Part of a small language model's weights.
Training: a variant of Adam for these matrices, 9083 steps.
MLP neurons of a small language model. Each row is named by its layer, matrix (up: input weights) and neuron, and shows model dimensions 32-127. Each number is 500 + 25 x the weight over its row's rms, rounded and kept within 0 to 999. Numbers have three digits each.
A block is one neuron, or neurons of one layer that tend to fire together. After each block is what it responds to, as a language model described it from the Wikipedia text at the highest values.

L13.up552:506456471438501488499478458492519508498536482484529461501520529482451491518441499521525537489514534504534528491518525493485515514514538479509509481507479472476470505472473462504472519527476495504512463520516461488491505486500491470498472496478480527550461444506485516514458529513468535510
Responds to: Short word-piece fragments inside longer words, often consonant+i pieces such as ti, mi, vi, as in pre-mi-um, pri-vi-leges, restric-ti-ons.

L13.up88:491514499455471484461481451494486494493548495505513507485470515495528479516516458535503481495524501515550477520475449516459507492490433513503546459509500501513526514482524470503502524517498508488482503449505456527526516529470491477465524476511475499535517483460532489504511504501494512542
Responds to: Place names, nationality adjectives, ordinals and numbers used as the first word of a multiword name or phrase, often after "the", as in the Vietnam (War), the Cuba(n Missile Crisis), 17th (Communist Party Congress).

L7.up122:474497497510527520511450493494502502523530497478495484507409444461516495485493511583505480492469466506496493526448536527503496481512490503479530491481539516473507445486501488545504514499513505463496495483532463502464531514485489508495535531473488534486515458533489493505480504503497536528
L7.up463:483509493505544507483455457501483511500533462513481453491465477513484488488486488493534499501466486509498517502473499530489507485489480494513495502500512528496516508483470508536501513481534499484508528482511463477519506495532492494546486466463538479482506527544504504503502512554490498567
L7.up467:496530485516508514511480452488525482480495467487478476503507480504530499501490470493544470504493483473489479518511472537527535512480487495494468517498524552477503481468470512536511532530482491406508540504478485519476515558533485484483498522508503493504482481513507476485472491497498537484
L7.up474:502510506551492555507540474500504497505502473500486494527497493478519427507485490487502510523508474512490457493498527497499529479484484525479503443502486488481520501483459505479499528484474505478506565450473462476457495454495467506483468512530437525514509510492493561529520503535487515517
L7.up482:468522501523475558453491525527480509529499461486500484526468510511516504484470473469458482473484523502490464520496533511501499475531482506466523491515535503484501496495456471514536484496506508463494497478536479494491511517518503470478527512494442525479474506526503539537490478512490504501
L7.up564:532497477503532510494486517477534483486473490500518496518480497471485519492487521522472486541474477523530469500493492495522520484575500498504606528493506523489495463492477507527530494505496529469514552465491458449492475495499496453467496494518451451487518503480524496559512465497514517514
L7.up605:513487502555481515522489469516510500531519499444479487494439471493518511490481462486469480496459483504508468515489464498469506484543511495499475510537494572516495450480523492483545509541507547442492478503529533467490518514510485512472474529512437524469489474518507475522497488525496497524
L7.up709:509486478520533586486479485521464475459487471495512496508510517449501485476506504520521461490517445534519430491519479539512500535511518464498547491504517498494505513506469467482529481474539475472502531513517485483487529479501502501455448522458480469473457479487499504482476510563489524485
Responds to: Fires on the first word after a determiner such as "the", mostly ordinals and quantifiers that usually take "of", e.g. only, first, majority, one.

L7.up141:482540491493493478511476478507513468510496486501504488487487443484533501514442433513478490502514558492535499537463515493475499508503511500534495467530469542498513481511491478502505466488513535488512487485499497475488493511482491500509471539541434544487492525504454495471520456495501487564
L7.up224:488520470495522531518470495473482473499478487515545536508518472484498487552476470530529501518526513489481462492492495502457505497531469448490506490498496468546520476522481465508517493483529530481492459480486512475507434541516490502504554528480474473517492474478465480537470512504488504509
L7.up245:511484488482453537478503508473510511544484508468530493506524502519526501473457480539489493493527507494507514497472563450483458499492529497483533513499461499484503487471510528493508495516537504470505489527489466505485523495521525515503481442433462486511505481512485531498452462560502471493
L7.up420:465481483524519547504497470518508491449480477487494514484470551541483477551484496532515531480536484543512454503511522476478489463514490523522505513525500530517511540485504468488518492525535496465502478475515528519477504505518462498486571467435460516513495500523480530507502528498433445471
L7.up541:525540480436519495465539542482501505454530500474524489513491467497460494514495455532482534484525563501502454541471491478496459528476528472456513481505471509485523497491495471500476501506496536514504516475481462449498457498519492550441480482548427486490487498468485498528494513541445526517
L7.up706:458478498523507496513474488500532494522498474536543467492534455506519435503462497549519503504506537489488484496463509540442503511520501526516518494485496461444490505466481495507521494540531587500524467524471483470514483477535464475505488487535483527530508501520508474472453499516448482491
L7.up943:532534480497469494486480538539527465496540504499471486451506523488510474522515461508509506472510505499512446478475541492510517518489514521536503497496465491478494495492496520527542501539500508517522462428525524486455476488531481475497483480470443471523479524508449500535459468519472503484
L7.up989:518496470485511526480468510500507502540502486495548502517470514500544514519471425509553481515519481449491483510522529488458515524542516476447495486543495473528497533480459507521508486503531524491506526486526452468503502502496471485438520506482493466480466512496520494490508533513480494503
Responds to: Word right after the preposition "in", mostly in fixed phrases and time expressions, e.g. in terms, in addition, in turn, in 2006, in March.

L13.up576:490509472508533508477443503462475451522474454486500538521502472523521536505512482488477503456451504502467490475520503480539511512515532511487515498511500487506486494516513448495506495453497466475524472511522545471520565531484478492508498503521504482498476486514512501477505475521455485537
Responds to: Digits, month names and commas inside dates, year ranges and numeric table cells, e.g. 29'7'–298, (15 September 1866), 61.0 |.

L10.up2:534470465535493453467475530555520518450490480443520506507461537506482490531480506492497452518484575474514485480498484407518486492520485538482510509513487506474515531506520501510471527482486483461495501504511483491542512491505503517506472525503480499509492485476520496509474539499491481475
L10.up140:495458494506511526457488462484505459485529467527567476495454485484457505516555500546472560462487456479512508487478493505496492494516514501517567484535552485477517488487506468517518520486505498506512520507489512484536499495512513493493448452500475452514517501476545483479508530513479514513
L10.up344:528501483499528525497524515530479516462530492487502483448471490493482536567519479555531471507471525497503511462511479489503494509516508476439523482525517506536515513458480508478501497527483500488491537482503525487522520449493493489423483515473506494470470494500506522499506513515525546493
L10.up477:524497485533484501514525478545503505484508462503517482511459486495500494503489535482500500473473496493502458469525489511494472488459515489506505516492492539485484508443503506513467503450536494472521530471502493504515495497508511505464505482482516508563487483477494540484486545495528527455
L10.up604:469499520495497506514517476471496471499473459501497509489463515479527477548543513471468495499513542526523504494509528473500496481515485539485497490473566501535483461437470520510527540457532487515487495460466523503460475461519496487502470516482515504510491508492532542474545508463544524504
L10.up772:509511487529485490473475499497486503471494506503510479497499497525508488528575529494487487496491483512484462483477491494489507509450484479492492497520520538493497491502521466558559559524520497499509524482489520507536503449522493505462471494489485517501438486504492486461451494502510514469
L10.up779:535469503478486532490494464531526512506508440545478451461515520488518443551511490554491502488413530489533484529476533511488499499490508499508485505480480528509499493490503435482494497488502480502510495488469531472486523479525494474475490450483501509557499505493540508507532552519493500517
L10.up867:485477471491528575514531506567492511465510425498514461473525521440468503496546545562500493473458478492476505510494495494485499467478487535470511498483512532525490512486489503497514488457512496494508518514486483495472497459509496487465504453487506525509519520484546500523493530548506539510
Responds to: The first dash of a new column's run in a markdown table separator row such as |---|---, just after the header row; occasionally the opening pipe of the first data row.

L10.up98:490548446510496485485493487519513511482511453467484477509463564460515492511468465492475482490505521531528522498500555496516507468488488465498513543490514462480504504491485441486486489493469509476510484514470480480489507529548486521494510497499478477472505501478464494491511476514491502545
L10.up339:494540500515520547522526476477491504469496504445496474483486557508489501547480498489492543519520520482518474485510515458496510502476531553491525490487480494496500505486497515500477480512536494471493506464520481504441485480485444484488482552473457476514501547490504511496502486542499501499
L10.up390:493463493507491536493431528489498489500543484467539458493533534497503469526463510501503517521482557483495508491508512497504498478510499535451502513513511528560516518480467508532523491478483525505507510515496431492504474484498511480486474459497502487529471458510436515495545514473492541515
L10.up395:497495501547446518471481478495508504503522462522466473497513529455494520499495507528511473528508484516495482457478479508545506494451536486529491469479521496520499531446509479495552494491454483482512495513540514499511545473484429492487465485498493484491485543495486504522506484505475500519
L10.up639:515469477461500549479546521507522479503491487484499477472473526477491483539475482469465500469472532498493490489508544495514483482480484477446524497500479504565491431484476501469499517493470507530494472508459522501508452451517467547510504441477513506497461522488467534546478514531480501467
L10.up660:526520506504496475513535461465472515470536516502463525476511492467487533494465526487522527518458520481505512509511513532511500489503510485497556508480503496536548525470497498480512506522461521484525547517527481486511491459498472499479508460499458456551472453528441485499496501479499482547
L10.up737:506558479487512538509476490495529493492499493452513505510441497453465522521467513537485516489516463455521498506505531505494495529445532493506501462465540531516534522488440484522523505469485545495516496522499503468510455502481484473477517466527484475479459497522547512471511514485443519511
L10.up751:475474484488443536515493488515521498489536451463491488444515558493493545513505507499482523500507511529513484476462518485507506461465533499504551464490484527515522527506451480488525502534518553495489495523496453510537473472513503523520489468497498505499480511553478519473451504524519503574
Responds to: Middle pieces of long words split into several tokens, usually after a Latinate prefix like exp, inc, abs, e.g. inc-ont-inence, abs-orp-tion, ext-rem-e.

L10.up172:545489499529456487500456500484532490506541526504492505491456583517486458528514557499479499480508499489480456519516497494476530502523504488501498486525542506516547514467459497493480485492509500492524479506473498466496436556523465503522483478494483498503478489487488500495473518459476493516
L10.up526:550474500497501516557503516459462510455512497523463532519479513508475496529464469510544490506520489506489462453479440494530540517524492501471508482489502531582514480465482510523526535465535526502510501511482470505515490479541489527494507477533473484507444462505506460476495494501515501503
L10.up597:499487515486477485478460492506522477473525501488492488451495523494465492506473499475501451484512442432472552505527510531527502509550538537546503473491518468513531488510515506511523496484503515480525518517497483476526483470518473468452527502531472481469522487488487473486494531472530511523
L10.up638:507508475520516499510473474473518467527489497486481518491542558505490479474481479548439529530481439435478544507502515485514499526525526534507512468444531444503506480498451529489480504528470513456519497482469511477509499496510484532542480512499471439475488489506490514465469482535489535478
L10.up756:505501482516480516531511444457512496475544482467503461453484484500462526500473488495509509528506507460488511495500460493550508508498513495518517550476473462470497447507548480499528528496514505489493499484492472494505520497545483500487545505494448522508506467465428513475496509522509494479
L10.up762:536512482532458504500495470478535493521491495507492535523468526497479485524490524506480469521527493464494491490495522441488509482487525523480514465428545483520489486484500476501493523469518528461507510473490485487492516517487486527461527481528485484475455489471496517486485528489516489526
L10.up869:529505503584464457514510434508510499537503467485488506466489516486490523515491520541456516476510473524487510483532496504560516475516514472513492521429509508485482500476509512492513506494504532516520499473478458489524499522496478521461503487497482506505508504494473511490466465490493549516
L10.up1013:508504490494499495526475471490502525526479523516500490500469485496473503527503514541495497500501498486525511496476517470549538499509502467464514463442484479482531455469482511525526499513451536524507511513511530433541508507489458485484529482493484509455489488476515545499521498497552482480
Responds to: Last subword piece that completes a split first name before a surname in lists and biographies, e.g. Ernes-t, Jean-Claud-e, Ral-ph; also some split place names like Nassa-u.

L7.up22:476503471473503546520489458458516478474510518474487512466489498468514502467492510495492505460488506498530480518453490465536519486539544488541515488493494537498500505488526480562533463488491509465530517494536504526487477477500524500479504501519454486495513468453522541484527489518529554521
L7.up226:507548474506528502472529515501507486544517494482510483458473541511454516469521524545563493524489461488476447524499489501493518495508500467517508496482487498525525507479487506563495515497518475470513509529504514493468521534538471484506488473466509510483492497521488534507473508476490527487
L7.up510:488522483489522509526471492471487493494485493506557498510533498473477489486488551514491440496454499461541504524467481502478525498515491493508528492449488502536558463495520491539476496499496533483504499514485482520491453535534495487459507481445459443499496494494536507449519483507507544528
L7.up538:487536483458532518493500531546499517456481494503482475566476461511454525495478498490497513494521512534505510523506502477518536503530497465439527511432444528511477533493500514531492506530500507515505534509516508505506528545550490497493512500522487542490470495509490482500475483507491540518
L7.up556:551480498514446503494507505480514497476477508525497516523511507495524482517489472505463527463522502484473488503504534447464508497488503520512489448487518483483529528491470466508463501523460500457510498475479502451476518520506479490517562508505521496494480422492484475499441528477487509530
L7.up602:508505480490498497479519469550505503451507551546482483446466517497531489501537506502503460468486473444462497533486498503494546459506431489484527426522487525522482514469488495501476483507475485474511487534487449462498453503494531497489482443494497547478496470503484500485463538509468532512
L7.up926:485542462498491510447471448488503519528477513486487483479512507534504530505481466486516508464498476518512474541413508492502510527504539495486503493446487512486534474469461473522478511500502506479510526533459492506470535535520484501504521497482525460481477509538476514484443515501512486534
L7.up1015:512488451487483507464478519506474484480493457494452500495553532511476513499460454506516489457503499498486496494491508494507476472512522475478534460461474538499525485477465479548493485508487487491530513483513468525475507485510495495458505463457515511476486498474501511482456492515518586544
Responds to: Final word pieces that complete country names or demonyms in lists and tables, e.g. Belgi-an, Monteneg-ro, Namibi-a; also some " of".

L10.up19:510475504534533476453540466478481488510478496481494543482480494502507493563503477546476513523512500465550478519524516521527482495492521519528537482509455511558528496506470521507501540561467540518497456506528476526483481494478483533491520546515476517498488480517509500465478499518444514480
L10.up154:495501492534510522499488456501536513467509464480530442509491478480534486499498472466493509511557510482510482493520513480498536473497505464476524530493481488545483539477507486534554500531586492490536544495478502494503486524501511494449522506469489496493461479503449505477527499452477514503
L10.up218:514565501529449533503447505498468518494497513477473494508481515496481468491542516500489478551518496529544488483489467505502499490483476487502553476482501507480565511484505513535510522487477521455516501490478514475479496566511499470515536506496500516489511434494474498489478483472466493518
L10.up398:526531489518526500527507482524491471491515422486457504497476486496514469490543484515483472498460505467522538508499520534504429471474512520493508538535551504507531493461496499513518516543500521452511510503510501502481502499493501503541479472535489561443500477510519493476490471472499521523
L10.up550:490508499494502509471529485491524480455506465523508499460492514456492510517480507515523491506488481502517535538518497543502479486542514526545531459542500494504501486485510502505523514521507477452518541483497500516485481507508473515437482501481486513513494465496531513505458509579453536489
L10.up784:497500490505524490488457510453490483516512540510491480494473527539564516522485501537467410504520465512495541520492519501525493475461505485514491508505539512506509489464477502513514491498491517499510501490487520502461504472476497527486548456503531459530488453490517469502494529502464487499
L10.up836:526493502552497445530542506492527458476455512525498469490483510505509500493484498535470501548469540535490536522536504527524484452521488517457492499511521506508495471440516485521542469506491492469499464488476491515452503515493479470483478496518517518495529469530478501456511554539478540497
L10.up915:499489505510458524512542487497488505489527514509502497442448514457514506525532507512516450511512516477532499476498509474480519491549496502464487454456501534498479440508487502510483524479482477505508508482516536480477485547496537533523461502474498518466506502518427542474492484528510505521
Responds to: The infinitive marker "to" (sometimes modals like would, can, could) right after verbs of deciding, allowing or requiring, before a base verb: decided to, allows to, urged her to.

L10.up131:484511473517512535479494489519503503520527510499469458503480494509525511487518494555518501509474513552501528513506512511498462512519466486518504475504525509475541489488487497481515495528482527496514494497470488438472503524535493489450525477513517504522470492535477479488481489526516487498
L10.up182:528555499484508550447508536477500506503497497459529468461507491509537510466472485517501490468524534514536558517464494470472519484496497533498514480498512524516524474482504469539505518491501490497502523475493524509458489495558499526543519511502470529499515486473477498501481475499468488522
L10.up338:509546501463485522526449539458532479498498499427456492511498510493496470505499513485551474500471522519459469458514470529514534517504525472499477477508495511530518491506477477520511505478501469503507502493469512475480495512517534457494493499520492506483526515521499470496480517476473501490
L10.up345:531491504469470531477474515520500520477556524548482514491507502502514465480479457470524491539498456489501514530522517502507510542550483473509471493532539521459541494471513461544504529489488507505517529519528484502511511494496503512513521480506485460482464457500504501502499463510507475523
L10.up449:472506525488475529517508506463461477531524528499530518514521559487491460509489519492504457491517499469512479544488481508435523506525514492510546463496470478545499513471492475478491496496522541473499483477513501505526509505494489505499566456497465512501502448453487480513526476510479492527
L10.up498:513470490520531529501509452523469460525585516505490467468514491452471497464480461519517472533457486520517514479535518486520552505544513507521488461482515497456500511471495460491515492477426570501520476549512499502484501507486498469467522475471500502474491511508486473521524466504515505518
L10.up671:523530519505495494546497518530513479544511502564515448496477502484463477505497495537526496484491546527522449506512478518486508501489485490513487471500527512454473517486512515518541476498495528501517457445496499444487488500481504489456513508499476472504481506504498455468505551507467515506
L10.up773:498519472497507512507451552500518448475487488475505513543549470485476495567471533476488505533464487493477502496507500469482508524510498461480493518520482515500485502480500468525530485500517524524513483503484492485471511482485512522496505425528467495508501473484464457484542502452534521498
Responds to: Day numbers and month names inside full dates, e.g. the 19 in "May 19, 1953", June in "11 June 2011", September in "In September 2017".

L7.up282:508492471459506477497479472530470483528509522525535531403504545433474561498529485507530489498485511487494496500485525497525498530492472506506571499535471544487489490484458500518485494532493501508516528479490463472459507466547542494484481483479492505485484485471511535469473496527523499506
L7.up317:501478469499520523501463484464506480447525485458535480465515479517512507505492475494491528567514507572527525480527513563473491487502507506524527483497503520505487504506534503551520517532526462497502521464495484510491514491553501487488494512500488540501469474520487527478467508455483511470
L7.up345:488486475509541482468519485474485482519525480548519486506515444497483511500497470528551534483500492469514513543538503490468544512488524494539486518519503576511491483482508510481506515525467508514508539492492474500466492506500521487489509503518517463477515434520454468512529514488501503534
L7.up376:492503491507480550527471506518536530499519501498514501464508552474463541486473469516516494452538508458495542478501504534499497487505489490518539520533484509507505508490468506519568523448500538528502497493500485502431467495495542512455562503480505485490506493535481481473486491471493564511
L7.up394:480509485468546455504509517514461480500483482468491481507493520464505490573467513495569492499503489498482510480524487503486525458509470476491521513496493528503488481480468495534489495494493509509519494471496522499488487506495495519442566482459483482468551509520522517531503548489469592501
L7.up477:494483492521514503485504533454518465468500531518503483474460491515513521537520482470541487474496476558505504460460451519542503514536454489518522510501509493513503492492486481518512515513515495456522550524462488492505483513541515510460547464427515529480491424496452486478487483475485496494
L7.up733:520477471529531509501481514496518501483492508504473474419493504538519490550487505534500483471475542494516513527518525504527505441452470504531506453474489520487518502507533520514466506538439519508509521497451483488476523519532523470484532471513491496506482448501472510485456534479471514487
L7.up870:481488491563518476507475498482530519471509487502499467474484467538529517498482487512511471502497487503479526479503563496449511497516487445486524484504472529521518479485484490505510508514508494481509526498523476492475485524547486473446514500477492489489490469492417478456488524506469532508
Responds to: Infinitive "to" and modals right after a decision, obligation or intention verb, as in decided to, forced to, would, can.

L13.up543:500520506498466492455507532455466499481570499525495474469474497464533517523508455498511487512472484492491517515491494460527453506499486546528545474508482501480476491499438488496437508495551504484496503482478498452504506503512515507487486490495485502513461471448514493520525523490491504501
Responds to: First token of a descriptive noun phrase, often right after "is a" or "the" in opening definitions: years, nationalities, "a", "first" (is a 1932, the 2015, is an English).

L7.up24:489492472519515509471489475454480515449482500496512539466492523493497458561479540468509485452478459498470483541461519491507536543468475506468528494495501489525508479491509497516503483482493512465514503503502455490522501439522486484442523494448495471493425503501487501537457520494500494517
L7.up33:508526509517494496466487509526474479477524520503511500497491517469477469540526524494491528451481542560498481491495495514515520467488515506523509496500497502464535513501450480503501456506474539474526474506518458500487537437515491498487498484542496485497472444546485513501489524493505570498
L7.up228:536487455513484527505472496540515476463529536516501537484437521490508457547507531481477518489524468493509496511485510486507495482496544466517519455536519517535517526485473462486511483529497507466507527512504468496484498501498501463490477458515485517446420493498479484520483507499498557494
L7.up244:494495493466487487497471499486513529482522531522505544501536486520501490535497520540488479430496489510496531510490521519517501511510492549528471450476526465511529439494415487460469537519482471456498488486460477492533511487497472473498479463505496445512474484463469475487494522521499541480
L7.up251:454528461468485512459557491537502508482472499535502446527486485501495524500471512480491540507488497440515456483483515492515517515463508525481526487515470525546508528459468483514565495524501529500505501498499475507516525499538541477464489516500499499467463494522428501492482511527481452505
L7.up500:520473503489508514461546499517517445519468466472462490506486514541513508516465540551500487455535490539550527508531517517523488499495508489499503509466502516509502493487511448489506496492500518462511460460529501528489532469524465530469526487464482462504492444511475486501513535492473552539
L7.up613:548492484499470487497513419515515499494534523476465494490491533485492458526507538450501514494524499455513471463480474528481523491536505484521537528468494506464564496489473491493492524505467524488526476500536461493491447466519517501451455491460457508536531456498477553485483483489502506535
L7.up965:525519507556494504472492467520466498488519502500527495494524556480482475507547530489457514483506509536521479521490495495521478498509517531532509492435449537483537484520526493494445492484525524491523516510467533480496543489530528513482493458447470515477492463511493494489469528465505534494
Responds to: Middle pieces of multi-token words, such as "equ" in consequences, "uc" in introduced and "uta" in reputation, and " of" after abstract nouns like efforts, work or importance.

L7.up278:519492497448508492527437459468462491494483521518483478525533493455464466511506493536477492531512521482492493491490503492471494533487494502498475485556499519504506464508555481488517525504533509487507500465479519493471455444531485539472516490496503507520523499543509497518519553557464531542
L7.up292:491497489486490517506469454501526507555510509512504501533497446517432523559542503483480504456536500536479546510483484469475477450450504513501511502511511470547505466483469446511500500508499531513489481485517505486491513474485509489501492531497475522501493478517491488496481500560466545476
L7.up318:531495484495490515530515462490510479500528500490485499468500503503543486518551503550461510516499468488461509502473525484515545507477498517486499472528481521512501496454495497503496505455459470492496489511468483500467504472502479486452477469523484542528474515513476508481495525480531561505
L7.up348:522491505507527511506493501507527495431471458513471496469447505528469489542520483498457515516497474442521487504471487482481526539488479525501492514527506542456545494482471499480483510498490499477505486470483508508475478510494475504493500481505463448506492453497494486546515511514507513566
L7.up643:475506504498515518501509476481530480494526479507511503530453495502487495528478487523503497467517523538472482536481521521489482478503531538418504458515493489510528487494475507516509499475523498471498542466465451482494501505502431492504476531497479535506499490473492530521512526539485516496
L7.up684:482475512550515509484483435486509504461549476428481478485496530491523482517523507501512501462459507539497493470496551503509503474519517508516509500496534521503499503463542492502550525485460498494523487477508470482510539472526483495454450479526493512499494467538493541490510450518490546466
L7.up1016:496534455520543511516498485470517518512465446482487487512498461490524460508557491503489511484463486455485500532479522466488532511492468562514524534472522498510504500472472469499501531492513508480520479476501479493475442454492480514465466484525445481516526519519492536479470490548508512507
L7.up1017:549539474509509520442490520467495504480537464495475478507512543528524460534496504514480535502485461473523459511485478455467545519459449496497516519467463540500558505498516512535504505461517545466504520488507484476464478492532460492500523472518458477509484488487511526518490528500427530493
Responds to: Hyphens right after a number or number word in compounds and ranges (one-room, thirty-five, 7.5-20), plus dashes in Markdown table separator rows.

L13.up409:466527472540490467471469468492469495535521510537522452484507475515533526476501485520509486527569477490470526507483487508466467503503519502526487481529477497519488465456482479529532514495484489485470542460482491490497507509525504507511526474472492475478492523479522506485464504492471517552
Responds to: Mostly function words that lead into a following verb or -ing form, such as to, was, while plotting, starts taking, from being; also mid-name pieces like St., initial V, Korean-name hyphens.

L10.up61:517559517485510478485477478488486515469514481445474508456523510492473511483457488498502499546465520489485499488507485510497506520500502471528520494517527508478500499517451500498551529514513531478525481465453502457512474513520458508482508475501490463495477479528486537451470535502520511505
L10.up96:478533453522459546511460479477469500473515494455465515490472494506470498499484500515500527541496492529522492471491566511495481484512484508496537496487540521492476523453469512512461488515527550457494518485502437504518508475523501462483496488541497469498448456538511467486526494529496493533
L10.up240:492474491476458521520512479489524482523523513485500485501484503495491541481524520464504493551510495480498497522499495496535512504538461525555509464515488458528508520488510495483542512525506469488504464496498539456481513524525475486506517534458497513497466465500464483485478484496473522510
L10.up244:463504505488503514476490503469513475463489514478492496505457534520488533506483501503519498500469487476564490532470491527515480525515477509523492517472481498490516475502414484490507505455520540491507502525456492445539485537543496504516464513448462489475500497499494504475528495536467507505
L10.up421:497467494484485536447530452504491501493504495466472463500538513493485535490508554486489508544476479529514476547484497495497508502473493462536553495504497473495476505487466505481555506528521528523494506507455493490499496445507487499499529485524452489519466506474495510501504537515484477498
L10.up824:517539493491457548499474477486472481486543493493534464532514489533504463511499506500477490537499456496526475496460469521500486502520453538511558484479497489490471519502447503502518502482488521437500553485466479462524512465520491481477483471509444492492455469509474505507521509550490558515
L10.up906:489469473524507483500514471513517506460473501518449463516537497483503526501443500517484506509526525518520502489482488524508517478518512468479534501481492500546521483505513479474521501490526518473512505484432565472538518469530502542436477506466510522509438473521463510483514507493451480485
L10.up970:505519526446563515500499496471515485503494503456488519521536482485503534490508526545481490475498515493442504497467483525496486484519491510479552516491518507521510452505436493473507480481480548480482516523455474507493490470492456544471486481492452487487489485491510486512448527486533532550
Responds to: The possessive "s" after an apostrophe, and ordinal or superlative words like first, only, best after his/their/the, as in "his first poem".

L13.up531:485466458535479522470525489533488498516522523531505495466527527472491468511547491523503472494463497497474513471515493467487459493526504541505503501503496536482501492487489510513460508519496480497539503504466510520481492459514507503484465508511472535515452468507501524468448467536496522518
Responds to: Fires on tokens that open an unfinished word: compound hyphens (British-French, Post-Vietnam, non-specialist), dashes in table separator rows, and prefix pieces like imp, comp, app, inter.

L7.up108:478517472478483497470494486504514514497506485484515502464479504504525508521495477504490500447551520453528509521509475477433495501511462499464500492516506514501517458505542493528513556483500485490496511484493474489481495500563484529513531492436531536511476462507504481482493490494481525493
L7.up261:500520474490535539490502501487504492496509517488563517476496501466525475518510469565484471536465473487500475539500507461518453537519522507447509434528506493530515501506484462508463473517482520488504529510520461463508470507532447497478528492504469490478490487492507536454523515478480513486
L7.up280:501493498494523512501500471493515504532526488503485491513487517509521454528480486519505478459490533526541465494521469502472480497516494508506514486491516509472509480481478472516513510487554515495500507475488456507459508480488484506480556498505466546492509503485492500507498466508492533502
L7.up286:521514504467486501502473519512497481476564477534545516472493493490551524499481502529559496511486543500508498518473462510465522500507447467539503480481480486509502515487500493525486470504499510528507503464539502501469507535496491509459525523492501495516537510464478530484486538465471527473
L7.up450:473510507442540539484462512505514489526515500541510511477533485483491503511466481536518442510517533487470502508501496492468486485509504508497520499508506523473511480501501474489497484504500553498494498521487513463525502523509498484467523544500514523492525491488526473499518496500481508508
L7.up635:486515468481538552506461502490493493486497499512522496450493446501485480517517512503491462435536497514515482507466477501509516504479539521513550513484517515523490539500485493476525503534496522540505485504544525479550548500525462501466490523512492511490477464505477507530520488527461536504
L7.up658:505513485494519468512480515476485481520508471529570512507512533504498548510442475523534446527515502532512475507513494463523504515494516504492498450486523478512497548509460483528507532521504507488497496474496494482491488444523504490494491489498496459509523467505472467518535488493517507509
L7.up834:486471508503475543490452448509529467479494514523500486511440481480497458559485455517530519555531498503511513519496497537471498464501515472497476446538513465477480499505451474536567533501535494507520477508481518461482496483523519465482514481538474548518512480513480502512509517539474494489
Responds to: Fires on the middle token of full dates, just before the year: month names after a day (15 September, 1 November), or the comma in May 18, 2010.